From a checkpoint of a small transformer trained on Wikipedia.
Size: MLP 1024 GELU, vocabulary 8192, 7.48M parameters.
Architecture: LayerNorm before each block, rotary positions, no biases in attention or MLP, tied embeddings, attention and MLP in parallel.
Training: a variant of Adam for these matrices, 338M tokens, 5159 steps.
MLP neurons of a small language model. Each row is named by its layer, matrix (up: input weights; down: output weights) and neuron, and shows model dimensions 48-175. Each number is 500 + 50 x the weight over its row's rms, rounded and kept within 0 to 999. Numbers have three digits each.
After each neuron's rows, "fires before" lists the tokens most often just after its 100 highest values on Wikipedia text that the model never trained on. A number after a token or word is its count.

L5.up77:496501609554537433502457579519526566485582529469489494479397550511502516507558448496452533466499482465480470447448454436532545512554550439496461504519498461509550489552509484506649495446455524471518483524620550437482504386527427577454456514474478585538545539556548557385497577450502557516459467466544501519476518477434443607514414506532401539504513473431522429527462495473498578480488
L5.down77:531552525429519462483526518519529452498426472470461551482488767526485517566500504547480508506439558463531499540558510534541564530477546399528462524528542474481447592500509517500514529541436498484543442514537505501489609424464554560543534466499476520439454329494417504473570530471438518466444521600467546473529507466438441564514551453512524528492454512552511488523438470478492511693516
fires before: "\n" 29, "\n\n" 13, "," 11, "." 10, " to" 8, "=" 7

L5.up130:499510487520551466617502492506452524549495501473487507473579401498453543475546487532476507496397532476396458392466497497487400518508577486511557497505537493503564451569500485524473494386523516472444476492453509507537498457537504523500531455447521498441465549471572553541496489412587446522493501522489521507458573510454476386532451558657487447567513463452533459518425516513463560470485
L5.down130:499504461366591464563569424555446595513524469517470525517573482604576578450485442444488518463525539540561436478512453448519554528531483510600500556537540478488486418555532504524501434383438509558555460530490518366545468411475534499513575475593419521491527549467460508476529515583531428558519430527572521467484555486528472440519490463409539570459472524611473491502489474445572507534516
fires before: "." 26, "," 22, " and" 5, " on" 5, "\n" 5, "\n\n" 4

L5.up325:503514520505492529367524522444521496591561477569538479434478457514462496507480519546481570591480381478504421345448425509579504545504445509564543513393500456468517507518506575622490457446605521399489496573519465491525533479467540575490517426453518558390550548554468468522507511476572463478487477507498506526545541475397526413481499519523489451485472475465538411504427488459489622487565
L5.down325:552470498508497488539557575410520558503559460535537523462501520554423453501539467437445466584492475481419512456555437522553498456411431464495441508455561480379519526566558582475424400449395406490466432467482519498614507476544505514558436513523544492506525469507524537534516511495426464531533520504495463471531497487460463473546496410495517415542602500504496547560544506521566542545481
fires before: "." 23, "," 23, " and" 10, " from" 5, " in" 5

L5.up338:400451474556432559543514499509455492477507582484447561448476535595509435495515440549515486533501573557527544520513501534515554445569508555546531555489454420509466432382496457546444457533566439540397449378567430628483556571465550470521514508495439495475601567466521562509492480502484428485436539394459494579575482484486469463461504465472484493514538470430460534452489472491532525446432
L5.down338:480462525546501479453452496516494567552455538491504522483479667507492536576561541480511525473478576529487490560516446568471472421577538481459438404442591471466375406527550480508520551521544528509487540482499478478506521508558452580517527538463505550489529274525523492745520493524406553502582568568526420472482441461458541475453609437524531514515454510545536507562460475422478491446495
fires before: "|" 56, "-" 7

L5.up363:534463483467502494519480542447461406457540561545464592457519526524506608536457520491483553537472488469534517444532517542431511591557451573588567544399481438535491480468561578545485512537550460529514518450432453467471522479547520522394629450479469451445522496488495409561468540515481470558433548529424600433494480429492546471546443613515505470524489470374562471552472521411504506342509
L5.down363:561460516469434557552442540428527435510497554423487473512454577572487502593579523430532539492465545531485464489468565573630522470534497444580463515552526562522491520527537436490539492568520441589488561494551506422457561494489537526551453540549452510452488341434435518623559532438460615606463516480490545404477462537449475539484486488525520496505486444529513430625454445341476575386397
fires before: "|" 98

L5.up48:483497622506441501565505530491480569454506473467452455530510471485535500497619446524482550513362501503415452485540405483572501449429574502517515537548431538481504452472578560567479574448518486532507456493465435545464534585429517414534496512512502522490549557403492549480387478454489408463501598441500571503500525385473463378457568519478483530517503507448467461515540473469431569491469
L5.down48:554535491464588498457532490463471458548543582430476510437477373631466463523498507477556527474527596399582510537492527511414430439582464580569486453539511496507553503493515533585473472532460554567501533458549524420616478507523514509518510507398527545544519647516444422352559426474597557481474445493545412424549514591486510504476454517473503519511590522547495560580467471463449522362482
fires before: "\n" 22, ":" 13, " \"" 10, "\"" 5, " 4" 5

L5.up111:566544428520516525463462452460507407508549537408459564492504493581480463489591493539518471521488515499532486563445437599518464545482488556559532519498446459518623405531523551536463389625511425442541481520468452449559433532554487516435522456522456516450438530523497537451510508384502464542505488485536529524523528524569413496498364627584492449504598529494544411489429502419462478376497
L5.down111:484480545443484410526541469498566510529523494487529491477450505460446521492401415563493473488514530595560504525474531398502521553472491498586602606538447397565494549533530500440378548482579516469479521558588455551491455494507453516530570400497431536494499566529491502492594416604480509465436503540424520504447490446435525541544608484453555537514565510503481575475469434458467597533489
fires before: " |" 46, " the" 6, "," 6, "–" 5

L5.up465:540544524547438548493415527573482432481472519395594533532513465613435374449520523495406516515487519458467534444597572437596487466488478593593514526454509388449508429561508554474461538435538475483567528480486509426558446398533495506477539358523507592476531544498514517480392548497437499545494502519524503558567443422455428418492470584568438511460457566517477494514519547558547564530477
L5.down465:467427415604567508613534480583565561466513470582496431556551447428504505463550487476451476495449518453506474568448535582491515511500498411486445441558443445543598567549503511602567517473514532482525550530480587424510493617502540551506558482523569501497441588560488388478535431479532465452470515541468499458525539485493498567424503513503468366579535521510499476522495413471496531445559
fires before: " in" 24, " by" 9, " at" 9, " on" 6, " into" 5, " to" 5

L5.up277:514562537498453565552520558424554543462567478378516512500465453545456422522538541435539550475423483402424552421594479543537519534497520548478539548458576546435520472529545529469511566485532454564439527456486444410537523531435510483547447494525534565472501563447509435460479570523561541492402657472456452526431457584513543513493459462519587478461505401511523489576394492509562474468459
L5.down277:489453521526517471425450504504480476568489449423458529512475435517485502567479529530547571546415568454553477551531538536512499456471377491460497513612523418532501461573537547492432544536492485509351574420523476578553479490584507411394501545519453425512459492483549476617596521496471422599492621474551511489514497462488441562552494499453477504479508472456502571530389447500561566531568
fires before: "|" 25, ":" 19, "\n" 10, "=" 5

L5.up472:433436540463489563530499487467537503528576546430431601457424514537460532567497392563522515557454584528469523467481538527444477505541532468583551512418444491483452476442476524552532511646526524415499500436486490506395480522413475544471569536503508516451523503466509548542475508557443613581457514453481429449506480475382404431519414566556530494616506454414465503530499505465538488513483
L5.down472:628379476604468491515560367443558491379479561446511517544511542570537383624479486478518520455515555542468523428472582603453446429515522536508485522565543475481598574413522545472523552507532431494435520402515513468531459496454496541512500510562485554522483298525542522633508397522443550575481526484537487455451406496507564533496504564480535502485486456541552443585494400371513482647428
fires before: "-" 55, "|" 33

L5.up887:509464475562476527513438503455488547417577518474522491392460452594418500495409522474519502525454534516461527547471495504600458470543421533615492504438517488574605467465472598421565433525557508579516509484537521503400500559541529597561542496425504563483486465515517502463507450494464512598460645353432572561503523418438476587528467509495493548503522498498544476528440469466429536571484
L5.down887:534494457480509488494489637482548514490477470452540454509531674537427483516490543450478579548507484569508515471442556590523394503495461505554490532500481495540483513556504474467513515457506477482470493490505542579546498497548536508532529467486507505502529204548567548543476517479407566536521577492506501436438506441414487528484486452551550447517439447500613541564449490477384528734472
fires before: "=" 98

L5.up775:612465517462403554600529462456516514432543529415469438459394447524512433543439583467459488518494456546491432541483482504471544500554420532579511538512437598504467410443507454510476511565522479455432494468552500468475648430608494574492536447517499487524482509593506515572519587469512476474484454507490481516481421550468528413619585439483580464504458580513515400488488505486547593485459
L5.down775:492491525562541501503478439519569493550532515469458558491499619489542463701464521466481522473396552480524555597504507580526533470501527550552555445446524446556524454483450532596575508546491463463420586489493500473466462442517353467530530480439500490499486168487459479679500472482515518539540506533478552456505477452505460502570490441505522504527530483525491507452520529421462603632559
fires before: "-" 22, "\n\n" 17, "\n" 14, "," 11, "." 5, " and" 4

L5.up718:601528544482436515529508516509483478363524576481511542488482552507465497540510482452484425489508464481478507526369481490494512560589423480520525515409505509478538439429476553510490543495544467466469483427461547425476517494490632495536489526528575487495572467480416494577535446560539446602427571509524608454514471476553494436463532420469491511494428403576469560594394485471456605453530
L5.down718:516515523513519540517470496524449441533501539422466589455465654487484527646495549539492473507491502523470528563479571570484550429475523520504529520503521510529456517496518473534444547564500527546491523469515470494539549486483528469468518577512489514495467105483477515692557455482492508560539529527531522414526436498424448498491513484494514491509466523575528440582410523347483545423475
fires before: "-" 99

L5.up843:451573507481485547516479453579477517499506493476504512474535516463554460543493457503577459498449477470465498470560513425566412550485496481485527572474447517560513524524623498492499504509424539478416524452418605485499566471530537548521590513499526453487548481542500478477498503473521536527377570433566504570518530516489468398527498639441434519496546577497603509460471495472514489467456
L5.down843:488527516555502469440600514474492472443478556422469553508571411496599546501512529446498431401451455456508517537531492655506496371547577509403496481498546498544505547544424485555527496516440505545475442420505536553516547406530501594440546555516475512536476339504491418652536561541431438522511451487615506500452395443566443521500509473472493503441421494416552502501443588583532451562488
fires before: "-" 27, " States" 9, " -" 9, "–" 8, "|" 7

L5.up186:530405505483442489393447552488455555468466526422535536454565542532417458550407539516493561519526458425524586503478559486521502416517512488545582487478517431497541505504573564468444465570550448501447507520447496376419567549547609455546517501469545575401542512406583532487526480522558510514451584475470618521449482408480432483510488550562456487480568395515551475582424453456424564408461
L5.down186:553453441462479523521517538484493476452460508429457503503489723443502534566517526513542508547459514563529448516473540538507535483513501500490490535510499518528365453546539514515450464505478521489549482521529509469489574549459502487473504539577464512512471221467409500635469502475439518560485503465478446410485495555464486533494477480477571456528405538532562445616514501343503559502527
fires before: "|" 87, "-" 8

L5.up142:548485509497490509463498543528479520531557526472515520452490407491473429423564550470447542582517423394533554468528401488464496545599501462502480566479475518504598501510494562348503496495595480406519510526480539471478501480535532549433503542510533553533600502557438466444560560592600551561475523506437599490550486388423546494478457512526496479453539545464553544583480530455453458484394
L5.down142:467555450575499449477460524443503545467452493553474529579464426474438490482604498491517422483498445496604385512452592492503527448552482503496520461531457533516517545470505531470540458528532474457491485505525372494561524539528512494529522468497488525555451586445509418418462493567450442575460558435571480503525503435567497502475490479554402504413474481554506451408544509484510491500483
fires before: "  " 38, "ing" 10, "ed" 6, " in" 5, " at" 4

L5.up627:608483489429503462486442512405491565517599462500387449538458506511468471482413532489499510535554450501450496448482492476579543476500504602465484413448434456573500427492492505510470538479529569458414501475561463529474514475453481524518583424448550507414470537568580461499428453467502575438506571544418582537508455554456617513515503586446512459571541526539547457515494576462491524435480
L5.down627:508481524534525546533431502471490508433629509505531467444478518406498546601417468582452541504485462557502497457558509447448453552492436480509567494454491518590475445534438488343603534501473517458402519518545545510501462564504440553572557510436503463568512547456485540564537539415512478465461495512454541460561493528504436501521477497546372457501566579572436429526485525473526502498571
fires before: "," 48, " the" 6, " he" 6, " in" 5

L5.up12:500506523461440443573504535372502435534459512520540501513476436518493531502502542519476485502462388519560408507462420485502487507573528507488480428489449437531517444481593546587486522451530527493443618460523594503347492516482555460481452503587435440520455561514464489453397464457565489467497485505572533457569528523458436503534520549537635520536468478462548387496465484514490563503413
L5.down12:444431563542530451536454563503453518519542503585506461424569529514546481508499533606543467419489535464514587390483528513385555433474507535507457498563577503464461473445510473473389541443465460518564386548498495515403488493528425457449525566556594540552478486466595512496459547508437445454581459512523501525483416453536446582535535513530497616461501535484433429528456414480526500511521
fires before: "\n" 39, "\n\n" 18, "ion" 4, "ric" 4

L5.up668:471492477435390495508531523466462509379499592568474548440630540480502544486491506476510528477545422525436477545440548503435485527449450503462545561434518468501480615468538507523552492498550586478526533441511523563556542439486591473505543481481505492461418475527410411510504569447488501584488521431556562481537462538516551409525554487447505521508434534467619480563514475441492531338508
L5.down668:541439547471493461536442500469540531504510526518506465498506764545482514587546487501466475468488514487547482523514555597508547483546524536570477486557564477508493514501482511582493501539510480580512513527555483455467479474515500543514417531487456488522524272475493561543535456466488571511568459503482550428460467498482458512479490508492465561517480494568432451630475527331518598420488
fires before: "\n\n" 25, " He" 11, " It" 9, " In" 5, " The" 4

L5.up352:465482574541522457543528502485508376419474530499524493544483405540498436547521531552495492550462495458381450491455496440525549440528493442546561455516523553508514517503546501591546445521479534501528373572640521418420552462535555474485448525489513521538446550536506500447489492539456591491494531457611529527480516495535507533529514481431570553474553477526589483485477350469504566506443
L5.down352:525399532487420434502509440537577537452480541488345538445445587520528413491437496600516479497546478454488563505546477497448513532515534517541481564490466509476463511564496470472512468438584479439431469528544506458495516553428379480527531509611485505411527355472532514602514526494573473484537447557482522469496638463473537452466429464534534603517564458531543592452529501476524488622523
fires before: "\n" 58, "\n\n" 29, "=" 13

L5.up540:540476517473490487482469527492553433490436494434592515544456446529534541453521550513587458548465431468454535421544540512542502461487554552531471496524485511400572537510519598519599449442487494463516501531453583521490531428445479488518494548337542523449528540573526557441453425544476575506541493493477535556542466503467489516474504516536501515504525471425503481500474462505465526493522
L5.down540:520459581617435488461511467614517445465464569528510524532550546450563511586546545441625583436521544457478425386472467543426532511512467428532513552483536508414497452477537510543490555632505509459482530561502439420427535427525462525598563545467416494506471499540520457455450552447524516497593508476578445567422485508458561484534534464556495475547547447426481419509511400527517486443519
fires before: " |" 30, " to" 6, " on" 5, " from" 5, "ute" 4, "s" 4

L5.up55:607416461554504486470500561431519459393446539470480546450411475535548541516529520503456519507489460472459440491464515483569455501502492508529561471399500502484566436492499553515461563578555504528479505438451584490416499371516528587646537574580606570450499488549542471508529616477503453498458512448441523512583489413466484439497444566546557619454570565519493475579450526452518538436517
L5.down55:510509534587471535521417511517505555469498567458483532524538448527533518672498562466525484499486516533416542478475576564523453390524473480489551556440486489444488510516480517509522548550529435474413529389478498531492542477519487516501555549450498549524439258471530479758498456533408488576552529509574513433523437351497508521506538439479463494485507514532522523542380595398472547481474
fires before: "-" 70, "|" 27

L5.up102:498486483515414501528470539427550401474555497453424531473563534525436506490501539532525554558468482512449515512421502536491420536537576457559506455455512464451516496408603544508453422561433445567530460530531452478521468549503544499523584471486521540486522454557441541437437575497556423512469419506424627523433484386551501512484486595542508506543526493504540464569484475478417573382538
L5.down102:562470545496480522487487582421551515513453467484514484528455788557556505538600497535450536521442491494487478472515549530504555546489575477572513491472502547441493535524509484541527527510501465553436502500510413464465516540477589507545482484489487477426510175518474556504531420436497485550447522509537523418384471532461464501476497502545497509462450457466539463586430507435540547467462
fires before: "=" 29, "\n\n" 21, "\n" 5, " It" 4, " The" 4

L5.up51:441462457562527529521503552429494502453527465463562526448443434569499410500476518508433545564447560465453502456511447475516493461471484481585583432524463568444527437515447430501505450500457480474474498492578531459508468466607523578463487496488463490363461511549514489499493517482508540454493532459542446575495572502482617560485471497555470491596456448531528493502402492487507629485523
L5.down51:474476533555507455474472479476603579466621396539483484428484487523475444433424503468481563521483529514542477473500441484521538437534431457526430506571488407539423489479568456472511453444592395399535489552575469346528519470481534570436592528581553409567525503497520553512446500588511432488496467494551503478542492476566390532530538430484529535468510450551483507480451520545449571560487
fires before: "=" 58, "," 13, "\n\n" 7, "." 5

L5.up886:476541517575501502420482481381462479521532512484519497408469477460474479465489512391560547535511539496528450423523502432428443510505484513464477543523460497507463569455496535551555495564504459477522482488497483495451548475529547594480540566491508530555524575536610497509502429420528449490448583532487585479557457591555520534495426511499548413519404443374491528589446545465470426437570
L5.down886:549511468496495556544441444486422452471449527499511561489482407415410473614428467510446608514535522503504477488475546527450514493484513564450504508553439491591489552526425555372558441476488550465512505463418517439543416459428478553551507481524477445591592676602434520449517575534528495447476427439446569441500534539553481557583486478513503492548524562468503496436420544547478521441501
fires before: "," 25, "." 19, "–" 14, " |" 5

L5.up99:591450457378443514349479521366572413440570543479520524446610524525384477444483520524462478515552509469513453515566450515538446532489509562513465507520507494418524535489480560560518502482537512521549543471543520509478475557547523633449484452382537530447470533509342502532467522552502445523545547527476481525522494462466443417517464477459548453435544568444573409547436448462462542417545
L5.down99:540444526439444476497498422519513354517502516533402521496494471485546424575394430490476449476495585560509536572487554503561498443476470593570531508502492483470504426575471610483556534514480520450443461564568541530436467418478465544501522552449452585505487517598412458484496506528528504484477473481489606558360625522425539491441528437523509500437555475555537499507416492481424585497464
fires before: " (" 25, "′" 12, "\n" 6, ")" 6, " 92" 5, " 5" 4

L5.up489:548463585525427570550487518450492508430451481492535612486515434455516508484498429553492523544553433528459478515485543427596538551550496528611470530460436464559510454527535547540426507383554527507450538435479496584511515489510435561528561471482516478502504507564563402493434486466517534549412524375519542528612413484512501451562446457443502545496541447543571441476403410450427508475512
L5.down489:558496460491511512506451512468454564485461526494432494512585401568447481533500511441515457477437515528483582565487537603481524414557490569529522467511488514560537458457441505467526520558526397495460512484494559493472605534449439563475510548526488553492523343526494519683443528487413545579561571496583456475532398502429476435500467452537464523508462520443506478524391546444471414622485
fires before: "=" 87, "-" 13

L5.up935:480403567403420518541576475493388502446556557438551475475484447463558455435476529484504516599476475468497469477465476529549461485573524497673522556612458514515500486531527488421542426449520477459486567467460447543508496433473474508497434494482577569498472581538493541521490503587502556528463486548558464540568486428504408432467477412443538510497522526531528508545501417463599580538449
L5.down935:463541472511464471562437497520533556453520486526542450471462465536501482487397364555450563470533585582480573428447422454504546478467427431492538538432510605455521494566479484588462488496523509447522616454522552394620550471549508569499532534533488452503503542603473443589514461462522559510576564594471508450464489466465534576477468434576501513569417491459450521529524559619479520634479
fires before: "-" 43, "  " 7, "d" 6, "s" 4

L5.up196:569472528566465523558457540479479504424512518493369548403488551575453512558502495498464564590540453497496451489421515509520522539606495523571586503381512503486494491509542580481471555548489430476523552493439482439461533542516544460556568561505466548498491437463526465525500504480522484621405599524494615447510534470486459541536394483520504499552543481517551508564415448398485599347421
L5.down196:532409501482455489498480521487507470451492537485489485509490757490503557630559533496497503468482547524465502475488528558509558461506489484472499479534543484497408476519528502510536471513523529511480535479519490491494535529493516504489506557540471507481521119485432492669525503471491514571521486568488503425481491517461471516454487520505525475518466475508542448597452501317497550467482
fires before: "|" 92

L5.up1017:523550449524448464557536461480525491431570540448535536404494484573386504507490576482510619507407447522515510477442520504558400482647499479545490441446537379597585444419464610499532492599540437529458478469489577470422581490561440511468574477446558509471466494451454457484535538508445529598523531469534531472463521461552516462556378477533557488544493493449520504649492509486425570483419
L5.down1017:471485549473531495532519516471539471513492554530474575524495595485460475555443553447508569545417612512427487417481603539545449477505502512568450501463544517503460398498470524532551523453545416506443532490503483443473531469512541555516499550555435509491478178535402519595489511515409545555436498557499594431426447443473509522528460520453481486503470456523601471549424505412536551627445
fires before: "-" 59, "\n\n" 14, " He" 5

L5.up91:408469537568493546408495524497506514525469482475426482469484485518509524512528513468472479500446502495487418401467532515495532549501436469568483468461522496543510537484550424484493511516622512527560509462498515504411524512534586474480490518428487572452500494599578552489552469461518480613404523454435606452509541469493534497470436515572530513569450494514517506552405466499522613498490
L5.down91:453582500556515566441478536421586498507473527475498540430515607540563489595445491489455488519460500511516501500539491534509516480520495547520435495528558421468461472539470491550499473496481474478432478493499452499504439495483549451554480479464490518468498228491537485661541517496440541532488553483511432471456454478481456590469490489456523478554452490486552459563363524430414458670484
fires before: "|" 38, "=" 14, "-" 7, "." 5

L5.up931:543529371460578467605527445443517407532500516384497475531404529498516501382457566582600466475515501472426561483509496574501458522469422524552556501510484513568537441527497547562594488465479484508503529486470394542456451502572516555479496542468532554453450565506487475504477546503568463522410547483569513503602648525461480507511527483568526533523554501500537515514463521465454512516388
L5.down931:444495389554590456503467502499442389499601505476443535467523448412572523548600445488489488564556440498494374505396457499417472538540493474498568525541492527447536595453527479524453495578479581533494426513514585498430464517530531437422553426594515478467572555465471443431544493464521574471586451451500512405458512466475453488602514470454458518501529455520546525382474553486480521493581
fires before: "\n" 25, "  " 10, " (" 7, "\n\n" 6, " Anderson" 5, " |" 5

L5.up155:493483509539493525478546552556506556490548568494427552548521418506424536536610431566455392484546491486577540546468477455527404518517466463525552499424426517588511524479521482488491551519475549491465504448485574506458618484476513501453475550488501546448561478486509483502431472524479544526437555447548460522563587538509467451385472594461539472414476448541549517545402475461391467477512
L5.down155:563454548521485521465478472538527473469476454478540587499484464497516478585456575469522543456522514483477447468487496596416504457487526469514577589547452500517519511500475465467511493450604549551535489480432516479534445498549535514525474563522489480479420269554487529808451448521494519634494447498440413444520404390527538543457515497621537446515485476464516474565425516489497539704570
fires before: "-" 77, "|" 4

L5.up356:513433556518529504598382513489471512507558527427486490514567366543586509526633566490543519503450541495360506505454409433504518415518501554502569576485446568528497505468518536428436489494579475445430527408397566559468501435534454567494456508505484525487462561551421513450477513508499518529480512447486532568578550447501475530476357471469512435495543564537530514526493475471513485428471
L5.down356:412481514549563543448590475509451477407567530523520471474527506556574513504469577542468462438482584537407517566486531464519663401491488515515499428497475499486490472464464477475483476501505417467471504521523518518541518506560523592539559527522466498552565351435493549615543478557515465424481496480566505433502550511447385528488622428434498494470509454452537487509381418526529565491540
fires before: "-" 53, "\n" 26, "=" 7

L5.up624:455514491544486495547508453419476511467460457410501553487480477458430441477505590467465548549498468490484515464514436516491539448536521521478549517469454523513526498408412477475540514480539503512472530519533543462434475497438519557549596516539496467484531524479557542576559605428487391464495448466511441445501449524409540473484429606527582402454469370495543584547452487458572583493467
L5.down624:536454460490512474497499565538493520535549578528571534532538462544545472463485570499440558493416537434461422574435440401492462553447482617497466496599495464585508428490505531585516543463436510426471529522541550509510498449491467429523452508467539592545430598544542467543489443613499531399563512493592467579617555496575494488552542497458513531495499505421405463396542478568429428525502
fires before: " |" 33, "–" 17, "," 5, "Ex" 5, "\n" 4

L5.up921:424450438542437561550436607442507567529547595458568493510534484579455525518561485464552448534464482465543568473513431565623552504473560585513469520557460511512565491461499475512526493582561465427414454492551485424535437434530543588392428502430510467518576587477510494529467501380486532507505562517526564463506537561503538518480542565465578553510525548480469493523483485500467492450559
L5.down921:446553536455517468516512496533467459512603500549447486455509411378421530495409511520544513449481559500489571472454481537480465579494532496524490510497488543399531498445460478531494491445455530564511471479531532387467521573434515490412541452480482514494555464445476416541463426540491488486493525523475538564556472358608533455497423518499576487516455488462532414475467563420449506421506
fires before: ")" 40, "y" 9, "–" 7, "," 6, "s" 5, "." 4

L5.up437:525503582548500493534467493448461413422499491505472513509568463472463530507460444485505559569440485420436418521485478475529526533452465440510585522586421478564560480512528485451552451463446484540514528463518546432494510431521624536492600459508537470572514517518494456485472504405533476500453561390472533548490581512504430490516423492577464443487593462531481475499494543474495625474522
L5.down437:493486466449505497659445528427503502466506478515496551496470556498436530540496542471464546425471610525556484462531553499481470526515547489507581506522506530538586517480483529468481483500557462550520498495556383501419512525528452447499495571576536463471580384571520491465492435534497416520474505550516524453514495540485493469515476481481509496489540521470433556470481448393447461432534
fires before: "=" 78, " the" 9

L5.up1020:489455512365467574460568508473483475404552491477449493480457457530469436535547445458562533529496506491500456534484406544562478400459520535526526514440537441548482483593495577530585432521451471458528388431589511571458539473523626557490461409489536540490514532527408476539544478513563469415503429448603544524585556518424572444507458486475583504498578446548549495547475493439494483461485
L5.down1020:524506473507514573494479504608521451536494544534461468494532431527431533490518591470492576453499507519466500534560430488474467518466477499512503552583496492550532443520457522544573447445585418476529494481580505525569449561494501493445448475506419531408465545573532518436470374493527530446464529488353464498447563507455545477499518372507502592466568514564412503539466487581474580445449
fires before: ")" 49, " have" 6, "," 5

L5.up804:506439486536586540579449622502506572541495482405412439475436516493447409485460564438574521580478433537546488428539431448443449584431444539512469488468453523570486543373480564593516550478608463497510436549513509465521530498506484448580520498447561551525496497497560533428545463513560434525555541531463518497634535477506537432472453503494445578476533466528450502613502494516493550467438
L5.down804:520428574510525464520523446442585494477430501509514423418483431536464500513506479516496437508344554488518540499555466515519478495492491477500498516510501496567516526459520459533494524455521573517558492505577455494495485487476494460515561425590504441438512529412510593484506611560574383444492465494434438409527491533420495559444541584499507571583489424551559500513445382471481424487520
fires before: " |" 35, "," 20, "." 15, " and" 5, " in" 4

L5.up45:504489525522484478422512585499507540412528461442457545572491528535396455510473506479507555647558469475485508467422511570561494546511490509538490616465462506551558464429484500494469507438486418529504548516577520552445611432476524472456495369512579455430506520573468506531481573425529473481495478524501565488511532512554580436539525568462479552543539518538538504473484505442491568462366
L5.down45:487470418522501535588452450594604437521555580480533567398509574452568498539530524491460514442389607542571438442479475536538543581559442478525533472557496434475488468514525540500534514467495469494479638508420479587459555530468458507516513508486557429548464328561493508613494475479371446473508450506524559436494422528493484482458534434471563535495476512525491441479534469368481451481484
fires before: "\n\n" 26, "\n" 15, "  " 5, "\"" 5

L5.up1007:498525552456495491582467516443537516453553482506359539506377495479562456497569491454460600534521514595531416491534492498547514535542514433614557506491484462562428464558474524518563561423527562465536386439573458553441500456496606458477444587460535518553536533493468513449482495451475535539430566442483554572498605436478431494386436451540474579578595500542516491545543505495419466502465
L5.down1007:445488466486480428464545611503583474492540488488473522563538642539520517575487519501490446464504524520506489525470555588443445507499480464510540460493516458522597516534496479479505500633497523416547513454464495513494511547494485524497578499427509426512499289524493532519499527520486549563471478431577470475479460505510522531440444459445557413528527505514585572614531412433475525756492
fires before: "=" 98

L5.up74:552526481458530494489564495408501501418613590523471558395472507491502509535429560472576503500523507530494440444482517524515464487500472490546514532399553465536588494427589549461509533546569514443553530396440412491416560396478554574551590504510512521524496434531471466520525485447504414594479517493472599490513538509520551483574532547443452509492515491480535441611435499431454577406527
L5.down74:503485470494487492511468515473560497468565575502513490439496643534495518562526522485471542536398537551466462472453632591564466497541472474579490557467502510444494516457562547466536443536526437485467537509524565470481505514476555478555544543529490467501461146504409455587558492417462517575457506504496556399493542522448496533537502485508458503518505518516519403600479511319486572512495
fires before: "|" 51, "\n\n" 12, " In" 4, " It" 4, " He" 4

L5.up873:519432553463378586468529517497494512394516548490512407463496453461562496424462605474506570495422564542465483523527432550544535549634465498561543566574528478577529527505546534524477558508509525474546518481441540503481537425489460463444401474447567545533413500596440563428386491537476522540504575482483566493550464498436568535480472504527432561573490516508439479529490508488498558494438
L5.down873:554558479415510428530496398450496429531517592492523471424522519524449524527450538481551434559455572584531471473484572569473404450523510466546503505492421590457462510470551451463506413480480533504404509508532579482468519462531409491489532548490468487526559546482447526590579432482437531469512540569557407501559524607478520488536557540546515555592450531618515536408501549582604517611494
fires before: "s" 19, "ing" 13, "d" 11, "ed" 8

L5.up603:486519556489442527517443486536485477541505555343421475418551461496523529498504488472538466527602457397538568496539494501464499459588530550585507613523482473489498470458428504482504493574512459447388446422579541405479539521452541525584429533445488505565465494565428594523537593551548540479488518390485521469470477496506438496413455466541423553524476523381547429526454506495404530449458
L5.down603:523436508529448515481529464537499525564493521420500453467487547506587510484591526476562419532533528405541495530451515568521611402450489562468518506526530500550485507556483422490491548479509503567425503486523559517538447452485408473517522484489479501459488288484517499701488480500435523549536468496506492461509494434537537486532550464493521475461524481562553464576393520373514505571477
fires before: "-" 99

L5.up160:569498533525415507492456586477470476487595562507563514429435441528500539528497435551518573550511496518565498458464447451601453432600431524506623550500465537482618496404626462509409511560467461461400475465500447472522496495452492527539568474547584547527513541546421504528460570480535468514441524437519524516507520472518406442471505517458596492507486413496540498490462507485499504431515
L5.down160:484498422554487504541489472495535531473459522504497507469550368507530420553505560526429471451483534557478509433535598544528558357521439530504465508481489541514513474537500491460448526493512454577491618485502503498411594494425495482433498488489586523538505281504469505759538468512438456562486518547536465396463470445564490509548503436559511578522448511495515516532444537421462578645489
fires before: "-" 100